config = dict(
    hidden_size=160,
    intermediate_size=640,
    hidden_act='geglu',
    rope_theta=10000.0,
    qk_norm=False,
    attn_scale=0.125,
    init='orth',
    init_std_up=0.0374,
    init_std_down=0.0,
    beta2=0.98,
    lr_head=0.0043,
    schedule='wsd',
    decay_fraction=0.743,
    max_steps=12549,
)
MLP neurons of a small language model. Each row is named by its layer, matrix (gate and up: input weights) and neuron, and shows model dimensions 0-159. Each number is 128 + 24 x the weight over its row's rms, rounded and kept within 0 to 255. Numbers have three digits each. A neuron's up and down rows have the sign that makes its largest values positive.
After each neuron's rows, "fires after" lists the tokens most often just before its 100 highest values on Wikipedia text that the model never trained on.

L6.gate484:094112124139120157161147093158116108172145118143095122117131133135089105101158095103097104120133088127127161120115110151135107139156148147173129136145123140129139140081135180150127105158156135097122134144119183134148120080122127133125151125111126105093127124135110110081093126124110178106077111195117097150128075133127144093102126106098126101111079161102160127130159120143149146150113142172099150145132158118091115138127089161117140131115134132128140167109128108070109111134139108
L6.up484:146096117122133066146109158135141160126144148109177110117126136155165124151121104157160130157103122166157103067128099086124142072175130148118137115130150087129081127156089098113091146121155144132108179107117129093174159166119122145106111130139149125090128112107149098117124114101141069110136087124092154135132145151124160128102109098121136109114129157116135144162143145139112089108087133134112114141163121121154141105142123098153148116130105141082132089104155157128130133116136146
fires after: "\n"

L8.gate514:114134125128099088127129106125124144135166182103139116122093122146157147139105103123194142082128141090144115124126114117130137096134123119134126119154149084128153151148118129121117102110146127108123157087129124102095160140130083104166098126114133121068100127090112137101140112106142149143125142107113170146102116182134167097133106100123162101181080129150132162114087137124122142155101131163125137097100099111123123188084140097106108090149125112155130108107155113117144145074119140
L8.up514:078103145119107174185122135163101108137148152153154101164073104159123144100137115097168108110137149137120094158136066157169155173112078127141126154141106128145134114144130136163139072146150142134123117146126100137173096134126117102154122115146132143108128129149105116137136141114129117114137130091102120150124107132162159134122121125074150141158089140157111138109172162154095137113139126087101136150127111113148140081126189151126130128165158135139121120132120095153138159108114101
fires after: " G", " B", " T", " K", " the", " Th"

L10.gate185:114129130135141113147142137106118142113095144071121142128090092098129110124181166142110088144114135150133102131143109148105128125106118084148135078100107088130119142135123093119130136153142132129101143101118119090128161112155124177111112126139140098119127127123111154105112088105119142113131107149108147167146125144152150085177116136104146178128176152110144167100123112149133116166098153170114104133133159103094146133162129172080154129106064174105168122126173105131103151121131128
L10.up185:087112092108106122116069152117098138139161125152115119086120157122126136104149170115113113144126161194156105137090154156090117104090083126109173105149162152136147142160115125115138162196152136150123112112141118133148142131179141149140098111118150127136092160130106113096153109107124115145115124145166124132120112130141085141138155144116121129137152111145106167116132107112120159094133118190141123135097098133121141140150125143122095089168153123132130135065113148145145128133146076
fires after: ",", " 19", " |", "c"

L7.gate410:159122109153185140124149080141189131147110113126099113166108094064139167144139139103123136105104141087166138116147119123146136147081121146137129135124108105117120115123121134128155153137107093122172125152130151071147148107171141156122163165106115111135168143100105140072145145157125118136153083120108129125082128098129113162166140121109127113102108176142180111128102136145150095172149107110097084119121140142129134150143094154108134118143133108146123097120128154116151114106108126
L7.up410:132072138133123126099087198124113122142144094137132133128167100100150109118100106160112149129157158088133110126127147112114129152140131193113109094117152129168122152123152100109108131109158138149135156118108132131162131102109087124087160153104113129109124106147134138100138117135155126094143115099107125122096120122137168106153116109114104141097111204091118114141144093157138132130095140090105142109094172113151139150148141101115175116126100135161105112129098075157140101097140096
fires after: "″", "S", " U", "C", "°", "E"

L9.gate147:122109099153152151192131140151169139134121134118117122117088157106182086101082119120101140145098132162142185110120094139127151088163114170172133114125145132124141154164129136150145116134125134111106164121120143131135169109136150135135124154137121115093138117127080096121099097138125119137108121165137144136138113180143128128088121087124203135103148099080154095117141102164155135152104147163107133148174146115114088134156154133138152134121115104124158129118150117081141143139118113
L9.up147:141090114147140140091166131140125073098116065127115162088169104122165145162131099159094119133087093123144138130122157149140129128130125131124136141136111101119146142144164131126100123119135126139142113130139119159147128111116128146173119107088135161142138161147085126167115122143143092111107118122156127140106157149132188152126133128138130130178152085129161145151130146157078086126114156140158115154086157143114102152073076154138151131123130108095139072129154169108119098153135134
fires after: "\n", ")", "s"

L8.gate539:099111098131146133085105100097157099118120143097153106121144159128146113150144110156151114136107105120168141131129125143121142176101148136137131081117086109124119153136094137141142111126160132098154111132109159070128161120146100150171095091118133112107140113191131088107159096133117112110110106119117120156146113146126150106173155078120091153193170138155135189136102113121120122110115116122158150130116130125119130147128089088152105146097160100105122098095147138153106161101141139
L8.up539:139134150141090114170153138162096124151114105076143096159158120088133137115094120120125118136125126140105108144102110165088165074085102158105096114174139123160075116134148100056157130109123143170118156137094156147148132124096128158139138106158082122118107134108095133110103113137146155119115156129163118134096137136128102142130112171127114113128096146149128114126126149166130093099134114085106125140126120185120120099105170109140104132129113134117143123087139130127090121151134177
fires after: "k", " U", " through", " Bar"

L7.gate275:095109115117166102098104150105175132136126133146151106127101078134148129115150120116138114080149130119136137148110110103086119110102118119131107133141146155122107138110093136144136130096137119120158152101126153108112151160140107156130112156086154129140104150123166139051133111138094081110127100120090119098119099159153132135138094127121180101119103143177205121128132122114084125160149150139145121127122125150086135173125128151088177136103113134119145109123170103078118113127095134
L7.up275:132108097117157127114128128127146109159135119114091121091095155103141185113131112121159135127126162114116142136150139098108097105116086117072128101149117128116076159130077130161132121072127119146114158105108104107122134159100119175114131112109129151183106135149105125116131164139079098107160095077101118105107130130142128118150141112159137117163106145139163122100138131161085121140178147120139088138139164147140119132103089137155142165119131110120104116139117147130127107141051144
fires after: " P", "P", "t", " p", "-", " G"

L8.gate410:111119100152137148108105128087141159106134152123166134115133126070172129117107155138151107114131163106160117107140074134077121125128173152140105150105153116112085153114150138120101114124124067142177133105102187110155143140120076148140105103135135115139104109156147091058143113114149120097088111088133145137120134122139088119176131114084119152154100143166142131149123112132123123157144100083107130120130100152109155128099134122125121132157124122145177109095141121114108113138129111
L8.up410:159103168109137132135146138123132158165127128166136127126123172125112137135081134139202147124124126083088135133109122116132151123111100152108125072175115167137134129141120135129102151123138155121116090118115104116121120144098149162120186113114069167120147124117052112145146136123128150122138142144115131074145152135134118118126092127175142132144175152095119129094107135134126117160133143160146176124151139130125094162149126105140143099118104117180122169069126122152107137119150137
fires after: " p", " P", "k", "re"

L8.gate2:114119093153130132111103111147144138105087179146107102151121134139126131094130121108146121110130113152140113096103105109093094154142086128134095081145121160128090115124072134180122086142192120132145139108126171096128144108166115143112129109158143113103118160133151102096137123127131156101140106125122147168169139123183138119154162092087147096173104130199120136135141141115120096150111098152135135116113131115153138154102095124138113130090104143158111131139149115118093123104146170
L8.up2:142104105127159170116120111127103115106091198122134112159171122160119124109126066156109142179176138118128153102117165105131133126151123158134124079153129117112129143138100134085181117072114157150170111118148127127123127144092139123137131145152153133116162122148111187119115147125130164153140121119143125140161127087170130105121134100057137140183117116135093136116140124118128125075151151139122115136098093123139151087114134148169102114110120141120095106144107136140133133141146122
fires after: " B", " U", ",", " D", " Bar", " |"

L10.gate127:161080147134131122146167126146150099146116156130145105134140116116152109125089119123142119127128094077145127138114131169104130174149157150115107127154139126113142165114159091173161108129156142114107121114142124109088142150181146131132130159092165143069135160101118135140139101073139141112138110125073163154125125122136176110148116108105128132128151187126176136133104124131166108142127130152120137122107126126109093116120136161103135127078070133151129081085150090137103151105145133
L10.up127:109106128156132093146097135128102138114127160111077105096121128161092120141109118127110088132128146144121101131105136154118091132161151121137117139118105150129162103142109136097125166119131121145158140112142153087112114127149118166059129153074134104110101149103159153160125131146074116128150048121127131110140138108165121135155141140114132158155131130138107136124114150191096145100119146134122164122195115097077140133165133156116119130142091137127157153087140100139153104131135090
fires after: "U", "S", "E", "A", " U"

L10.gate74:132142138143174100131175105132147153158116107112101117188097140106077155100148143147116108129152129179129132080118170131122136090093093125158152150121133138123117136083132136145132112149132150108128141139110113109104166100133108108144151159146121133151123110100117094092146127131099193165138113154118142138097095153159126078148150112148127149078179130137097110163122105123116100167146102182127113114151128097147091140116091133140156106102139126124164150131138152131139126093144116
L10.up74:149091122158155089149133133136129141106058113118132131137139108097121103132117136152114150141107142140103145146169144128125096128120124108106153112142139109120085135158116151115107117115116126120138143154172099157178134186076125124166175107135110109149146120094141144159095097116177121118124113149117158132093117161129148104156152163145175148118152115171105112151125100136123142164144101153169100153145100124183112080121132126093109157136108134094157091079138143147126108132120115
fires after: " |", "-", "s", " be"

L8.gate396:128161134153140168110149130128131125148115130130132104165120092138140131110109136094138157109093131096142166145155114127135142133100166127159127124149109133118080152160095100164126094127127132110136148097133180126121145137127101145159150148144095125104141090143162120132093121119126095081113104109054161190156108168131174105168116089120168111138116162135151093124114110162140103149085143146141104111121125144102114127108107139084127161124100123111120152117164098103114143074112138
L8.up396:120131079135142168115150128130151133115167188155123118171137126132117128156080114141130131129145141109126193142144121137138123110142154108148121141129143151113132080154122151121139152069119088142112147192110102133154162108106160102147117111165100162151156116151130074105153092148136128115117165101118142107125095094136130137143122137134151096125132136104077080115122119129128089111168125092101097171106111159121128151148097143139161148108093105099136075136110129142139104129122135
fires after: " O", "I", "S", "E", "L"

L10.gate64:127093111140121153134123173144155142105128125104134124113152031079132123081129095135170099098141122079139118128156133159130097149149146139100105145171102102107123124132145097156166120133126113152110132126146115117117119159159108111122149131086101100087164123117133112139122105097138116073127131160111107130110122145126185121154139135135109133113124174148185114141083163137139090143159123140139147159123134095119099112152108108123149124125111123131159099084141142148107086140100144
L10.up64:120112147136125110127119141114136117174113167139139162143119120148103125169151102116100153137138145157098108117137159130139107143156144148122108155173109154131109118120178148106083159132175107118154193118142142102123110128143140166102173176123140085086150111175169166122120128126061087136134104108098153104125118114092145133152121148178102152097123116135102097143104135168169163118117123131111151138143117118093136144126142137101145152095170140149130126103115130155128157126152106
fires after: "A", "E", "C", "S", "N", "″"

L9.gate117:087132131085131135122128124071184135155149092128164142134112101070124112139129153175120145125118141118118139136134134130157140148126142111125126112145133125098072140105124086095092122138144129096126097122148123170137135137135153120147145110093133095138137115117091134145161102082085153142163147125144152116153175174115171137124120180173162082144134142147147160133116117105143165166085090151121142145141119146139134151123132110139118083117107135173127118085105127122119177118109128
L9.up117:110104141093164129127122137100128144148134160144148122181106101110118138148129094147110105168112128171081149152163148100124185139144174130083124139147149121126139128140125103109119153118156166145089090104132108132122122144131103105134135167116117092189138123116115124106128124135140145119176111130098170089141126106145144106142102168136154137107144173147153118131120117105132110110123155096106102127098121137144123099142156114115168082091127132124077093084152136164175073132126117
fires after: "s", " S", " C", "ph", "ci", "y"

L7.gate220:149133142152120148123134151124145132144132112115129130134120148139189143081065100128101148143120089140135180104138136071115159116146136127130120112103129121135117152187137152124121132110136141127111150126141135085111158120139147108120163163142146135134137114157154096129112135110186164123127117122065194124148108139151138091175101118164181142119117113141144110170113140138112095157116115146104098130155086117125120101136115117084145104142109119160140144084190131095117103122146128
L7.up220:116157098136132155095141132138142121146085149109174154134187142136127124161120141096123128107170130131124170158124129135113137138111121140137132166123162147127141169138154076059095131097098124174120141121118152105126112197146116118111153122181119125113136168142150099148140069140160120124155114136135168132157131130123135131138110133139133134091132133132166114180114125102163129145114138117101133129114142117157113138120076129168142136139131066112090100155135116102144153105080109
fires after: "A", "==", " Mo", "C", "E"

L7.gate225:130149158088140159081115109118161139116137119119114144125088133124116108148143094135173094108102142144091109119142152081103142149156165136125063107150153120109136165100109121139118151111151125131125094133078145145121172136138158153130092167166127070103131104153099108143152124092089150092129096078097137132121130123148130149162134155112137148161164134112151130139102137117116126124127120118120134087113144146149137158125146114136124117109105079157133109068070111153143142105098132
L7.up225:181136136128096188103176114138149139113113144118111140139156119160133179086101101171089137115134099161130130142120146130132134169105157126130140128149119134123130125126120112131117127154146137149097100117102091149143135175128156144102155110116142136153135100162144140107160105098121182130152126148132118102145119140114113080119076174136144133122100137138122128110098106130123135127144143173112110127103110071087141127144130123137144062119183153160101163172124127167091120095126095
fires after: "y", "la", "go", " C", "ent"

L8.gate164:128156130145192147136140159106128122174135143085149138120106094114112099145103115161122132126082110121149131129143134124097138160106140129097061109156111132110101160127134099127138144147127140130155128123134147116114146120172112190110197128166152133074122147100172115144128115111139104137110097129117163156143154123142186132149167137104128111126130153114175135145113128139154124162139128131094132158123163109111139149136115129047118171123130132137131121093157092092133126126112154
L8.up164:158113149165151103067168161138113151139089137132149119160100129140104126140104119135125110132141140095097146140143126098127103143120141146101123151139135107136158124141140091124154120060129132173119141147092129113121113091124145115094176126101152097091162128137122102098120150116133103126141146090085124090159079146114167079125108127119159199102095145139169082156118078123177138135136121139097157136136126098117153134121117101126121140119101127153107134106125136151136132135120177
fires after: "I", "S", "A", "E", " U"

L8.gate534:147116152159130136093117111085163121152173154112175103133172159147129137143128112123173153090120133179148138109089124072126151135143160122100118133110117140114139149139154151104111085142144155099101121162108143148125130140120130132058153092147127155146095102117141092137118107118121128135100134106136164135131107159121131118150124121126099105125142132130130113124130114126127146140092167174114151126179101132148143161148122067154140101135153085124092150122167168061121116136117156
L8.up534:126108150157168133138127137147128078117139094091153170120144144150106122146104104125147108139120076095118115178167142121081091115080087118112120088108068075176137133122153121110140137124127123132097092111096116127135117163135103114126145164107082126128115117136084119132131121102124104183128143136161121121125114138114151159124108108152096112172131110125125109133087141189143120122099172127149111093136146128175110144161112131120136154110149149090119122106127118119108165105110133
fires after: "ra", "wa", " b", "ke", " Ba", "as"